Weights of a small GPT-style language model, trained from scratch on English Wikipedia.
Size: 13 layers, width 192, MLP 512 SwiGLU, 5.9M parameters.
Architecture: RMSNorm before each block, no biases in attention or MLP, untied embeddings.
Training: a variant of Muon for these matrices, 173M tokens, 5265 steps.
MLP neurons of a small language model. Each row is named by its layer, matrix (gate and up: input weights; down: output weights) and neuron, and shows model dimensions 0-191. Each number is 128 + 32 x the weight over its row's rms, rounded and kept within 0 to 255. Numbers have three digits each. A neuron's up and down rows have the sign that makes its largest values positive.
After each neuron's rows, "fires after" lists the tokens most often just before its 100 highest values on Wikipedia text that the model never trained on.

L4.gate43:129106119080116107143114150130079161146102093146148134180074141108127215111176073128113064176150107082119118146123116102127132161074086153151147081199130177070117074199105135140131163165145145084087142101141137096154106122107123155064101128090174153141137123128121121080130158050114092144120129127149129091128137126132127147151164169102118171183103118100062130146131113046142131150138153064130137093207117106121176139152145094130178100109137074137112180173079159085154165142101177174167068087126154158096115137100163122134099165103113158189182094116133151162116137107158140151
L4.up43:149135130078158090229105132131172121126150147113119159168159146139174203120119105115104185143095128149053104153105093139114118142071156134136102113193146162104097122139101116120122112143148162106125136131094126166105129121123195155124083154066093168177158112159117182085132124134085096116101135132154146125125146145140126089084160193128132184227145123110086118118128141095113102113141163158109101040108160125126173127147167181105166113191158095159088192115159138108071086180179176153109140141139134177087143103094158089119132116156130067143114102131183123158149108094183097105
L4.down43:102074114139115126023101123092117159143109158106134120167139087171149104182139181146117123059128152152138174095074137122132124172155099134133083139099152095136115173102166161134136124133140179132153117088072153139131110141138096155111147169106129140149077140181103198140133087149101123071117151125124153140140193170088120182085100167107125118078143151185153153093150095174090156125114098182152121121053110108117138117111051152092137165100179158085141128099195197163088084111110171157065130139128128129134119119152087135146167182131091082108114192141165071157149176141140135127
fires after: " ", "us", "ci", " P", "P", "ma"

L4.gate327:104092156127146192147180124161125085110128094164174128147172148166186174129135140220145153102143112110154142084167145129130126102130146137101155093155179144132123109120148109081125107098175037127085091113117100092107114186146113139167141143108122054118136184088176105087065171082160116180176096113065140128074165118170120154117159108113134155122166094130140103141176140130111125163131094134085147121111103150085073097122109109108145106102162106075129197106168061134113111126148117104207134121128158069116129128079149184173076143057148128100151095118110191133136111131086123118
L4.up327:188082168161152072145116157093113128088134117188143212201076139103121035156144171096151099121087042122115151169130140111119150152109124162133078170134051127115109207154107123201132099118145130079062140149091155102138107097143109112124103188194155097114167114091110138122084129155146117138103111143155140134099125131104144166118069134167141162146157156137104108161195123131157130098104124085104123130046168086096089141106148124117159101098112115128140157165132168113147177095150103190137169130092091156152128144192090156120131116137115145154130138142119076165110082096145119145
L4.down327:138154134144151167109149125149104118180120096146148150083132073139127183073075155138101103180120158144105145142159110095134085182094143190050135089131139139163075071135133140150158132136128154149193140129140139095164121094082088133123136120084137102091161148157126142136132095132164076135131123111079111123173062152101124110148129108083161132198118048148158148140116121080074088093106191118172108174134063152138129122088067080103107144180081106118154141186218126162135175116124109188134108167130146100126115149173124156151119118056137143127114183106149145084127165181134124072
fires after: "st", "ed", "s", "d", "us", "ang"

L9.gate236:125129130132148162176136156172072132086136147126137139164160125161135149154123135094143113105110127113093131139112124140148107139068145134123138125136145091112147152111119148131172121117091124125129083151173126099185131108182090133107098141171072122181171118062129172110098052137145106136128112186124124094129165103156089187070176196187155146152084148086210093117133193058130153132160133125155121074136127160089147159148112116125153155156153137193187148089118083110203128160160071080139087130228127143118145093140187120075047142139109113091126160084168167135111126151148113143
L9.up236:044116172136134156166124123128144196152154140152131145114120106184130111147089133133179053159141141173139076148084139120159144141108132111122152179120156137127097148173144149124108108087147159114159121134172153159150148103191143093098128150171140145163146138046149197148107116137131163188171117129174135066039188151121127201131110172154176188157087080106188088135093157136137120131122087111156120172098100103124129146172136128110168069089141113121133188148068155152095149222128144127119123187139096090122111152109094102095135085122089145120168116141124098162082134089132138134
L9.down236:101126128140153136102107108166067163127103157101110159193161140072165204125120139144087142077145160130135124191103137089051126124162168072093151119169101146142131163185148170106167075120091115102070134160134164089187156177127168102109142134170077093143155121083150123113150163135099125117137076125136123121158125130111124175116094196154157134103180164133074110103061174091135132150116142181130132215123121119062104127135084149126121185162142128142135155207088052126143115134158151043125135162123149102083154121111109095165117131110132158151098167104137092146139111111077134102
fires after: " ", " con", " As"

L8.gate70:098156128113116137155163176132123144142160110097133118112105170144143092165165069164141111125157089123189207152128127111121163118148152127122089049187142147105129197139166142145122136084087163162124144138186101138127145157115147121160077125126121173079128142156093169150143122061117144153127126085104139135128172123132106158070101042108120144113107118093123105075139169079129121123202113115145068134106124082110173111070136122149092134130096132086102164140190050119152182140124105129085042108056077141160090116062102166158141097129090160095117192133123185125139130152093149145
L8.up70:135174129171117155156182144155120213184097196092152139119105134109121143112098126129120106132124125108161140128103086122061104085145073098157111084186136103083112094148183118078111077139107112152140163165142162065083102142104090089061122133089123103180149106159148094148162226121078089106112115163153131153128133159106152120118155095122063152083154123108154148129083102135139123138177058082126094155098171154118157148092146130104126150095069105122126155152124132114114095102151157122122076125075102106175137131136152148063175159059159139164157196155097143112143080097124185143
L8.down70:068097118133153126125152122042169106088136111139154154131121125198126084146117092127120152107095113193154177137079148100082188225126101169134132052113120098138176130168135202168147106109117186129116139163127115116191122113132136107143111070095175114151081140122127186123118125071129121094086099153123181136185106083105114150172164113120132142130138052176111109092097115120093103138193100076118122193156108099128164094135117128165098111147116123146140028091143137125127121120121121116109134117083140151151148142124140090112141114108109155163051044151108117117126165149085154141
fires after: " a", " A", " in", " m", " M", " Ma"

L4.gate62:126130113104131151140076118133138124123122119118084116111119085099161136148175138135058111170169116126098162127093092122084076076122135084078154075134135111171148111091155116186093143179142084138148158135114102129086078128161126104096224073089109085131094119128092122140123117133111121102133190101122098174123195123113126089187149162154107147114137145108169110049102173086136138132094052155137111109039089057070172103134140092141127173118145121152121126134061141137184168153105123089166140113122128155163072141124156183144162074114169086078122168131125102109131165127157092076
L4.up62:165147091129099192125147109103120096044115141154182106159089137146105142145123083091128067159139150116144184126120136129111106100141095068153136132164054116213155132155169185082141136162119141115107208066161134093119110125120133078086128115142154181173151085128189120153166105107128141162130174141125102158134206130135122096148176134114120116141157117110106144173097068143174125107077133091094146124129044162135116126120121164109122122144131200054192161097072177152112133101172130101065139146155116179178101113092143096132128187124129092126131146140149142147084148161147122128
L4.down62:090196120100122128125135086157123101125115114155101136144113166113128085126122090076123058088122132129118118125155170168134172082148084062140076109132077155203159133158132153097137173123111144128120122079118146092097087051154172110138178138157115156137108118110115077162141130088061120108140165128123200151145178102125129126181109130157163072131091081116131126192113130135065095151107117160154163164168192143112098109115096148084126125157132186171173140134095105097132095098145064150110170102172157091140142096124119077139131106092119130188042133117125124134080167143062124203
fires after: " Go", " O", " car", "G", "o", "bor"

L6.gate113:124144133063062097125114134136099191139123150209169125126122153120105136147127129139109151100089124148169134152134152120153108201052149105130112154146152091147100195129121179156172148125112088169134118099145087141120102175112135150118080122132193146129101106121096122103133110152119081147086109135103113132119125118107133021118131062123154111156123069136142112152114112093193027165122113155183149112119122136098149128162113105133109147122086190124157121163121131172139091199101085143132098033141132112154121097083135126088131101153074128130116085098122122134129080154209115220
L6.up113:073129130109110087155187154136192096170129129133161118095157105179130185118147107111187109154135165121087103133129104106099103155109131102061176140165132109078107122143182202197157115135140092157127118177148139161111103168084109055146068114127138130143180164130170146167138136160085160150131106151092130214073120153115116147114187136139148139111098154139116091124138130110115100125172179082107186175124075170109178084165132109197115124163158138163092093147143149155176152185115146118107124079158131118138147107174142119147144152213182120159166175090187100134141138135133161122
L6.down113:148121109143208125183095091135115123121114087105118105168143097079148117179141104157088140086129185116114151199088180075126119066131141108140187132150118128120091127169084130132151135112173099074117123151132137114177136139148213177113137118119180158184131160133120073120170153161089144092178184109053110130121096118126158126132151167102136098094151136059105041123120114172126117100131110070120132097128155100089157092091152108150105108084081164123132155124143174201127125096114114155128099107105120144169067111187152165131130108118082147204137139122068075117116125145125131194
fires after: "\n", "%", "n", " ", " London", " had"

L9.gate2:117110108171095138113115152138098142162141214101166105155155096130100127093095083135182120131106102109126110139042132157119145170174106130182132180147126144147097100161104089084114153086105138114102111172123075127132106070114161089181134148174109149102125107091092169143146107093099104204109115099120153198154163084133108140109178156122108101146091141109097101146150221084137148181192160129055131136154161085129140101147147169072125176134102091120170130174124141156137138159065099106064150086184136121139119135081100145126116069090143169127141131164086127184146131126138142198
L9.up2:087097148136140108098179129117091146179073053058116142055141162137118141173096159063096088087135160086091116134133142097188173105122160160126156150143152173126088115157119142082167114169098151102170138111040114181132165093118198147125157091112139126064143180171159172200126153154164147142117147117098108112107125090134071137100139133092102114157097146120115132112135105142176139150133127154152128172131068145094122139077123090154153152154133072100103096149141184035124095076130091118175188153094096137126127135157147096103123140149098117105112101170183086126097156136119102100
L9.down2:133162100171114118112104143153131099099133134154148080116092105154132172112162128164150149149135107121113106122130116128169115126143142125181132134146101128130095144135114110116121128126110190152151114116089124098098071128175103084123100067157129098129145148124099167129191070153122128215158064130149087143156102153065064145094098124186097068159160121099136117148064100127124100109077127123189140179146189103136149141134116159068085230143080153075140174165159101075104133171102146094089119144187221166193110114128114181151158135116156171200109132141096120116139171156154112133
fires after: " ", " E"

L6.gate416:157110164091161170137168097127167107186157142183106114147162120136158158086127135100100111125134157134125097172154179111135099108077176058134175091078107154131120106127120072107133125102144108145094120104097081150108156194130137128088154130128115125103121102158154142115092120117063119100154087108152172163146195083106102151164198145118075154092119179137106107128148134134110085117126182104132130199115070078146123146092177107091146131087075167177200165177109124128145091137111098107082091076157172132141129147141179149151101072099077133172107125126118122091108152096232081118
L6.up416:146112109154114112143131157132176128137114185141089131132107136123083149133193151142157101107173143140135102176222185112128173117120141127145106134125081140121160138177117091140086091101084130159135123150083096146129145114140117055091156145101116126060122097095056130129108116116115151097153112168124138067159143120149118119179053106166075151152131142173083129146069131145150138068105129082092129145140078052118113197110098083122156120138198101117129163088155142129175109073100105192129096102058152149165058154112144144156102129093106171135042165085138123076135105142135102107
L6.down416:084140099118156142141092113107113072129150074125117117186095140155121100124096120143153171119072137154129132057141139118143132053072168129103153115129079144104133118147137177142117161127181182062136126123093153123120144124082125141121175162153151139171179098169230152153073083124124140125158110117125167173093160113088154127165201207148117136113134199172131106120165096069124102159138140164119105117191159121128154144173128118099087146108104095165148076126061105116144087135125184077083120147200143100162142156138109127092176139114081156066064116132098105151106154143135101125
fires after: " Ho", " Go", " O", "ho", " F"

L8.gate397:116158132172128156172153108156123158159105070170151115135138094081125177139101161146122108103093155103170140149141088162195131180073138160153159170175143143109106153180139161088114135157124089145163126118111114131180122106136165197164158101177116117090135049122113118181155123100149133099087189153134121120117101086102153104133148116093139137101059068099110149163142097069122092138141111175128145119140104124079048124139093124149148184138121110164167107154131183124070195066100166097123164130131098197120119203145168134137090167121059177093113167110124099122165118067147146118
L8.up397:109087098046160136140130106100160133123094150118161119148087092155103133121127107176141123114106106141129100118088151150100078155122063215120196132121137184096138088124027096063108142109107132154120120189153127129153173114120145164099095119182063170122135160147154172159128117120085093148169096164142087149120100100091142160113129117113157130088130108148102134105127169137166113202093133035142110093140159190159124163103131138130114063096112072148144131164118110121184124119127136066117214153078158166155132122124144149129145169159121171164094116120088138176069093117154111155
L8.down397:121175117212097162150130124128146081084126153158187101138118125058154146160117174101168151080123141120184137142168113161128169126094101073115176123121120153185117204084132128154115115164112139098048122124121134180113098173127143136089128159126169158151140102158146128118138132145172144098112112115147083130084108149090135128054140074116078109176144120132164098116113097164149132068078068093127128097110168165121148158164113169118100119115060211078076170099196153142102083079087132123107140166196065096142174154107110140120173139134095164146110077110129142144108140136113122111
fires after: " ", "u", "fe"

L6.gate167:120169147118187123126166182155146113099090131051090174139106114100163113130198059137118145151182092131099110169134084170203100093106148133096175139178177120108113105111174119147116072129110083164081125153085084125110125170161108177129124179155150127129078166084105093131052117092148149128151086171166155151103110123127131139171165126097071145073152155120148165114149108158108120082141091120106176095107121110191198139154107151172139108231086149115104121077072121100176127070129136137093098118154128094145130113173158164128121145136125141157148099108161114118120143093164158123
L6.up167:129159158167113118120130121027194137108150105119131115134124119093175147166072126124082103107127161136135123102133143146123136111155084090148100110175117105190115144116154122174188143144160141104107072137164127134161142115031121107204106167139139095129173124098097142072091159115142077113099119114129095126151156139111132148144133148121152127122157109095119151131114132129084117170105142173156152153153050063088154154072122137089158191149117133106112180057124167174156206109119155168133115161131095082075142091165095158165081151131078151106197159103081068188128099137123082131
L6.down167:163149072086121115121138129146138145196106109165114198221163172146134136190105159151177109131168173137157127092116121113093117145153160118188058154114078157127121106146155126146136153156096108135103136110093140108130106074116071114148098117122155090123148099091146164100169088155162092148171138161074125109071086128147099143087138079077149168100123153146158100141146116116118123169169111140096123167082129097105198085137066155145109123147102175090123122141127219137147114110097118071148093140139208162150159102126147109192062121123159174140066148197100108146116172140147123139
fires after: " Sa", " se", " Do", "y", "ro", " B"

L9.gate87:086106102109162147113193150163171125153181131116211147128108098196098122210077172118126249146135115105205155119158128098108160130147125132138114134146117091120128112170142122136145153088153129098143120093137121125138141095155068046101133135111094140110160149108151091113136064132091167120135089122095151143145154127138139119086198106128111080164142111142166183165190163085183110081080116116098117087160121143117089094152135157166120099096097118151100121162124142169166097091171121126143123141177105133132161154104077065145130096091158131123084116132134184070068130135184146108
L9.up87:117065109174187166181156130144100093131103097116070128099147088120063151157115135143146103204086136110141076107170139130076103130131145108115121106145122116132158033109158159141112157110193100136160056130150142127158045116115143118091148140067125128126133133118101145119150170178097094119187108100132134066135107089059127167117125149121150102134109156118158101114118081156130106101134132063166094128157108060165124119137133082202098117105175130114078117153205187154150118096088112080072133135181096142124142153104133141164089104157150162140128101204110094146127165150124171117
L9.down87:115164133168134137102135104115101055088099186117087116092168108190092150099185107138059156122080129168151109143105092123086092134093105110113147128137119150106082143060147115174154170112069157095101043089134164092115135122205163075134121141131123111116104111121080133145149060118099126110096137118168117146100091119083079117179112096197102108076120156152185130139098123120095127111145137158170127103122157130143162167145145024116130143132114121123082094163155085176126114177106113039132128157123159163131136116155149072157147087167172179090131126093107117173151119101140100159
fires after: " ", " d", " to", " sign"

L6.gate101:149124172129163082108143146150142134084035091057163112145163172176146111136165121160099101157137080131146135068148105097125112129105163132142072139161079147124115145090116180104176141104174176183115089182166114096107128190153184071100159131109149089099125121115089142162077104168113135122129112120120120109154085083123115089153106161053088152159146115097154213143098158137131163109144062072166162139182116148139128178169137106157156159141092092109079121119111129133157099149170093121135202119145108161134099167182146151119139089138174096124110077131173158121196117160111147126
L6.up101:113134105109130113109133132114133098108065154190133100216149148142119116127084128104077131095136108124128158132119151131108103133184108111088124113105147119115122144098137144112060104102176059155163103079138118105160141147139122175185121092149067110148098125104056105094151074119160122136136120146101059087085106133189137081126100169160109149131148137157141120112150073107145128074076112120117097181115145142084076090080130125163133130144181154093113141153106137133167121127107175126108070041157178092104145088116168160053130213163111135206145051146134140069139105159098120141
L6.down101:064120092107151154167149150160175132113098134144159175097161148136131135087126082108079137142118141116144229140084099149109150132112084060161189145093163109133134114111143094141096121125164192141140179129098139101159126098185117117194129127125079203158128145119132062125194099142128172134165137133164136169129113101050136203082145180096124174146105165180103095137086119120210078088097179108112123160144123107104129125149154112128181155121129124186159079171145184128145187065144110130084140128122133137118138137070118123157136164149128083126105133156126149113099190122151106148
fires after: "ab", "ar", "d", " Car", "at"

L7.gate342:149123114174147134098172130116131195167100072148136138181110146142166160112159126155111119142167040078138154131155168139159142143138095160108099128145120084141132169132092100068163082105115135116173164111117114190142180150083159129175092118114150125145128126170120139052127118082115099120134144139118101172123140071139066067074116160143115081190078094164136118137127185138119087153142156098113157154131133132118096158120140096094122108167200154097098092151101192098122095172128116081145090180135159079146098146071170124074176133044160150139173125091115143171051138134150132105
L7.up342:048130141088094156165134068083100110122201189144102101163139112121189184117098095125125127118179174102131110153140121116094094122137121137085103117170084078115102119179111200116174146133144091110129079130050125153132088057109140106117129131127135106149135158104157149163150120098093134120078140172119202133160158124097102072142151167140110093150149085139137132219130112124152162063139186113157109122130126139113138112110150191191098138100127115111082192117066112126123049145119121125129096167103095137102119196102120144157173082141163108154127089141120129128146126117191191112
L7.down342:206073095157143124119163138087101102122107062135106095144108129116158101140153198109152149124127123090129129147145142156147169141105082117154082148144112139133180156185056093122109134139159163111125123106129129098120124093124160135107151086134129130161156138187132119157119091116114146105156110156148114180125076088156144104135125116172085082105081115072082125174156106078147119146162178132084114164170068142117069124085057094053139135185176139156131109134123075183128098182095098138129136080109165116213059139069118136160151107133155198149166181134185143168111085161126133127
fires after: " ", " Pe", "n", "on", "z", "I"

L6.gate408:169104106112123136123048129074146130146021114114120098108085071110089103158118161195171091128143169120095111141120085179142092098158071125086142079135159151143121147108136152106105108151103121176143131149111133089212090167098094105142142073102103107145060212141170109140164137068167082126154162125120115124129107147101103127153100107195140148139112147092123146113143135118119123103109110139070122132137137048179111134100095097072117132163208114127143152126148075116140155188098074145146118150110084115121102094122133159150117072148121165098110165124152163084092143128185144065
L6.up408:173131149104025107147143034158144090120164169146084168111131158115179120096178155128180047171106183126051153076112081142123079104142145148109157150137144108084125102135152080122079084099092136123127129158128089142106157147147117119105157127097114145146071122164127090093208116091103070119087107091159103118150145121109124089096159148148155070160107137069171098119147076200140106106122166066124126107151187072128090133086114113113168144120088117144127137079151141118158125134113136080104134133113103196120117112068120116162101096125122149157128173171123168128111124136074123115
L6.down408:122123104129064124085173109110094147178155198155129146133097153121113136197186189110153074097190179160195136123102119099175116107107148177120151177163130129128084138136108121149158088120189153189112088098167143148120171100157127147121173209108140145134124100113125096074150097102135148111081119132100124087113089103103139094101166109135166112119123091076077101102097109174127058053103113168075166175113146092093140142115160147114038124158125100181072130123101146147149096122043130140155126145112102145095191137110113171137145086121139139125124129144159099143168145095100112111
fires after: "o", "ho", "fu", "ne", " M", "s"

L4.gate192:092092150146115112118115139105146178158114106179098161163096140113085141159145125124156101101137143065143189119129150159062168106157131139063110131088115152140121173135178147132136145131147182213188149200114131169112091133121080111070190099177135162128150107194098091108117121150117099133135132143099127143149171130093153076164102114111096110197095143097128136205112247149131121147151142145153092115153149172156129150182123151155105106145187138146097187188125159106107119146114157118125161154173126128153127157105088073073132140110138067133081114166132155142051136126139144133
L4.up192:117154146087117144042136068080094120163088141138162127167110098100144144099193181140212108124166079131088108150071165122080135106139111067109108126128039136146115094075128136149151129161108098196120103120186106130126120131159150129063106138097124118136190137118165105144076096133055138110137154115056115036104125174081118146079164145106068131092106144083158149102124142134097139154163113122172068082137086107106120122123113127166133136146180117179067113163100167122144134157157111116119102142137139121142076101118137096144062090152170125105124096089093122164119113117159116155
L4.down192:092149117146116164107145160049129158151079083131157166121134086144139098120144107143106106122103164134126124077094136150207136192129142159102164161125162162125158096077125102094097184123120216112138090116138151104106138111174161094121114112075086165078146076169087101154140130099109174077072127183114155175112155162134148143149139100105097112176135109160150118139139105179107150127114209113134140185100155141129146147118097089143119111130118144073136132101157093135157095075114156137140115065152111136185155212126139166168161172084153132117122143218121164040171131103132112082
fires after: "ur", "n", "g", "r", "ig", "d"

L6.gate257:172145117184135093130128090093170105144121139099191157081148113152123116192084104163127121181046167146178130104117154121119205069108122111118132109145137109152112170107125128077152142096115121124174155109125131142084076249105102147113155173061141126111168112099175099181145123125083083092057180062115131125147129112114110170161131215130108134169126167117158135145140112129140148078138117157135136179141096114095132161092152138135151098131132139169108149107128093147123125099123162108092146109143078130066168130135106142192148152078102123199144200087090110124080141145121122151
L6.up257:129086119124204140081078091148144173089098193151137130124126103136148099160153123197180173148082110097111102153099097125147085161072167159159059126077127121093124139138139140139133145131128105118105146076145158163154086159079155143111093119125115176156125162098161085122103101163142136124130142086125094179162120139192165066138065104109061121138097153117091132130093115071124106071187179172090159140184169085140069152148107126139113128106146107181175113125176158115103136129161179160149154095196108125086063115097119165151103126164165098116161162152068121158142146165123142089
L6.down257:081203126116052117167085086123107097157151099146161102111133205123125118126123134175105071097174149162091108113146143084178143122186153144137158161111138101130097167153145141137140108147132170096116114181134069088095122125160152090097119166108131089155153136086148124070122123106093189178133123082142109079098083111103186173121193119145130129147141162140121143120139127113165099103085131112130155118139108159127111136114137128180045148116183041139107067155078122089113081144102080081118106100101105105124171178159106164094114113113078082147092199178146128184164185126131124115
fires after: "s", "port", "ir"

L4.gate336:145096144126160154163125141141171159122127109109139103153111164149131117152124098144148112060112134229149129126110143101223176125147093134147128139139103127163086148139084119120150130088109143096128170129104055129091071096145132076132118095194098062148134137165103152099107103046109083096110187168130165136106146138090070130155143117146120122112088119118063139113152153136132057092154093106145123185173111125100134146114137086076140100119164150120150149125093139169146196141160101139137123157169116123164141157181080099097109033189173159140090114067101146108142119088139202099
L4.up336:187070107053107121127092098144171110093134169100110132150128134100135128157077094119132133136176096098190111100115140133136133091146145216154190154182113114149115107096142122125136122100130129171121078101155163137110073102130114141145098132114075173158136142044123152130121143107099126128190133123074086135144130113084161180141148130096164063104183121112120199133097187138192142186138147174105133137037171138142148100101172078105141119090143116091161123093134143065111100132124101168150163121155150109154123137143109091156136126059083086158087061110153151144110173115140198148
L4.down336:092150093175087124131097137065165112146160144123212196149063097135129177131104124153079164145084108132194108124116115111102137170169116163085102088114128163124179163086144128155167103113112162112159129134093088102187128165137079113115109101116086119106174155120140133126182158174153142098145136167179116100117136090072125121100156106171150088151155128177162118146095099154145153151135128181133086080136129081147111185117176152094105114142128159100141163150103096085105156126163057170169172141098134145111125129149135128082019186083189109136111126050133171087144141147118153131
fires after: " ", " Sh", " (", "fe", "On", " on"

L4.gate197:132117160147118140117205151112081133131199136109135155157102130159110062153125168150102125150145089105155104130107114146114152169168143147077111123136077149140122081197146149146166106170152122171125153100110097151135143174142137116066134100120152142125097157121162108110141153089099126102138155134078190187101130079120212158100144133108197148186146124148164151105141104150087155142121173090114156108160102167088116141090080113131151126136098173077081136147133073073058085182089147237189138106124119097132108085110110157137089084192112141182143100090144133185095115117132097139
L4.up197:115150187183091164069094134094127161095118120106135144132122094141129124120134105177123168153101128181168100102093112104179155103126119104115102101199155134090113152132145125195112169113131149107103150154091116105095083091143138110128152152085126082095145097139120062136152100125197147153134098078100088140091118043175193119134095131145185075212078143157119101126053131181110162171134169136107127148135127079176150175104049131143120147120141139151141159119151107085148083103127146131138131105067037070123136170102140088100126196080144117075092132132123133094147122126116137125
L4.down197:091173051197141106115127146115081214101137102120129137134148170103181120144114102138115140125142166129104092088138157132124123125106140101145053180093135059088156179153137131155083103111117116104115168181158087114130083130170144165152138150140113077086178117126133132117072119077171130154130122174151113141178096145168118174173137134150126140183155036105046119137105126139161096130080162156087146122145131153154123101154127110182076131159122090144053182148132134154235120097131128093086123130102090086141157112087176078127073130094153138152102130142120131134166170117119114144
fires after: "er", "ir", "d", "ra", "r"

L4.gate38:157130148137171131159146133071123146143103132120154147061047123139117156112179058133129197117157093132122156076068149185107146079112119107181101105157086118188146106155118062132080131122131159158189112045148090113136131121087167164196145199113149151155120078144101107137143118142134118088081176142098132145102128136081092133091135093071135081141105140170146126114162141167167125141087123120106146125125185126081134181083151114185165117142107155151102127156091123146204124130064104169061158104133108117105097148120111142131123139061092123111098128087142157132122209106117122095
L4.up38:144186123122141168157153187131167200130201149156160116119194107115090126149167179130145089172165180044122142143097067132149135149122154129144123063122107103124152125119127146167137125140082133081127171122165179123118160132066166101117146104133133163126132058154108144131092126098136126114134153137116171141153157125105122129124120143118145194123188145117222142152104122111199121167112147146119165119104166110112123130143153057082151210110155047156127177167098078089087140121141168154100132170126109133173067169130099110140136124144147200174119097113117155178092082126165137136
L4.down38:176142105111162117106162098112142102094161125098125125110137161154133083102151159090162168145157174201148187149118145112055127182100133131209110179148133094175127081101146113065180135119128123096146099072130121078160116149076153141104196146124055139133122162123083101140123106082151160120145126132133149103087144093133148214152140133110181082133098131161112084111154104124176091062132113154100136141121158125062213127115137126097124180109119150103078121155122133107108159168153074128080142113154091155151047107120104171128130107140037132146104136157081157085113117154116166135
fires after: " a", " ma", "I", " re", "li", " A"

L4.gate298:130112126196191126194141092160068097129129139093096156119144075170128127203117084153098122108118115124134124082106158092172136106098147170121166105181141129175116083166113129155159163108177159137100152059099088121110102165111143136110154153178192113122072176103154113099141119132139150099104141131117124130187165128094127086163151075101129125146151153099198160172157134139125132118104149090096115150142187162155098187115125103085194148086134140140178111124060119106098087108179090093193182081150159100172108129157158168061087151184135114125152120117143101106094148142097158081
L4.up298:129126137109133097184093151133084122101092167131096127132137089141147161069157094145126087050103143161137123129117210104151139070151109131107130151115101181149172107199117171134084122110183131202146091082090138120118088127123159131139152142198101161096116113128161137146128138112104086099170098153174103153106172095124133137113127156115139097152107112149173160112146138144068146103080122117159100062154158114164170146163161141032096118096159091075137177136179183121173157074131113108125153112123120099065099098062085100134068153152115142088092142140163084088098179128078095155
L4.down298:067151166110122194147112155086120105111097127113140112130090185121173154099168110146141164146101119119114136129147152074124152173217151155192123148059142119154202148149084135143106088163129121122140116150109172128182142109128155096177134138119145125158096178072096158092130107121165121116110088154124102168119123101130152121174090138099014164108181055126164125146111093148139139133165172146133081110161195088134151125065134110143122121139125125151091071160184187143138166114103145119140110122087174098114121181094140136125037166094064134124084135147112113126149189110108095118
fires after: " Ar", " Sh", " K", "ar", "ab"

L6.gate119:136103025132089185172117153119088102102107113138083099185130134074123070156152090106169164091166101155151111153092147089132175124189118148117127103092128154034113148147198159155095083152090100119186158125115135131166125145161174137145118135138143147122090125151093112106058134111152089154091124118126150112131191127081077088165115125089161138147119158123121099186122148131148114092154104128049160117130139130107092132170095117163086137114131179078082154139218124153132157167097099137144120109136113150178155061156142129086103120184178119148122146057138111156128147105131071142
L6.up119:148151108150128097134088114127137131167171133069104109098166134143128108131046124095146113172083093091187139111210115078082058162079168172160109175156074148114148172131170121122141143187130152123130153125126144096135118130108135141109100108178140109105124172106159174151133104143172201016107144181139127177124162114159093193147040080146134120115098142122092133089162106153184143122136114047113134164148124094115140193163118191149102166188078109072146100148126105129144116140141091131148165133138085157083161135150098134130120135125092145148138164096169144113102124127142148126
L6.down119:143165136079145148129150159113161135090143130104086112097145102109118133075101112104146133134041094157133149104126075111212142099094182166144164099120103090123116121131149107095149111102114152191112145087102087136113148030083149103171164135080163153091124121113132130112160111102136193175128141166153092122255172112154112129115130106111113130135062133192164164079122085143147122145108124142159102112185139135054120125088092119166191130156138113167168120197161056145101096123147172133137093127146187071126118114108120062121138112169113131109132145162104129139126114169158127136
fires after: "s", "im", "d", "in", " result"

L4.gate439:050175098150154166121149055149109131169072111126110169200144108146119155119137148118137101061062109148125132109113185090076186121116104112102124134147155074102102166203133114113184123120069090160106143122137095174145163147139108182098090117158149119075139048132125202125099107149112105127107119126107070144102169121184144055133142165113106180175137138115073148202095105133100124127122139110074139138127089136166116097105132117081151120122221147116156172144148174138156129092108125104116150078147178165082123148092141103097149126105145121108165174094158130139127124161089132150
L4.up439:116129071117147170145090099128133177121150198178112147104124117114139150117119144085102143118139119142121065102131104172125104095165168173135146143111075039116140123150095127149088140174106088098127093093091062157119141074086160093132159132096107158115121113159103200133129149131185196137112129125092095077106173145118112145128102162134173113123138137142155106110139128064136092218131125157166119104123145169095071138084115071138129113183212099115108126160104148129118126174139157137083182136146232098180105086100125131151084158156124113184118146129112131124107221090115129154
L4.down439:220101132138088135135097105107143152110128120121126078078130159163132151155109112133133167161142101123071089062090114116170134108114137181145117121126098095158139160071104066092150150076141128099154095110084164119159118120161140103185149118114144156143147180132151092110143154115096179169167121134167140157159136153080171143112134099158136117096126126031151069129104074106116085164103129133143119100048157135114153151142074126192119139142057151095130118205067071102092123145106132140121076173123085088187114092141146123119164125074143098212095065139093153112119156135116092137
fires after: " re", "r", "b", "ur", "or", "ho"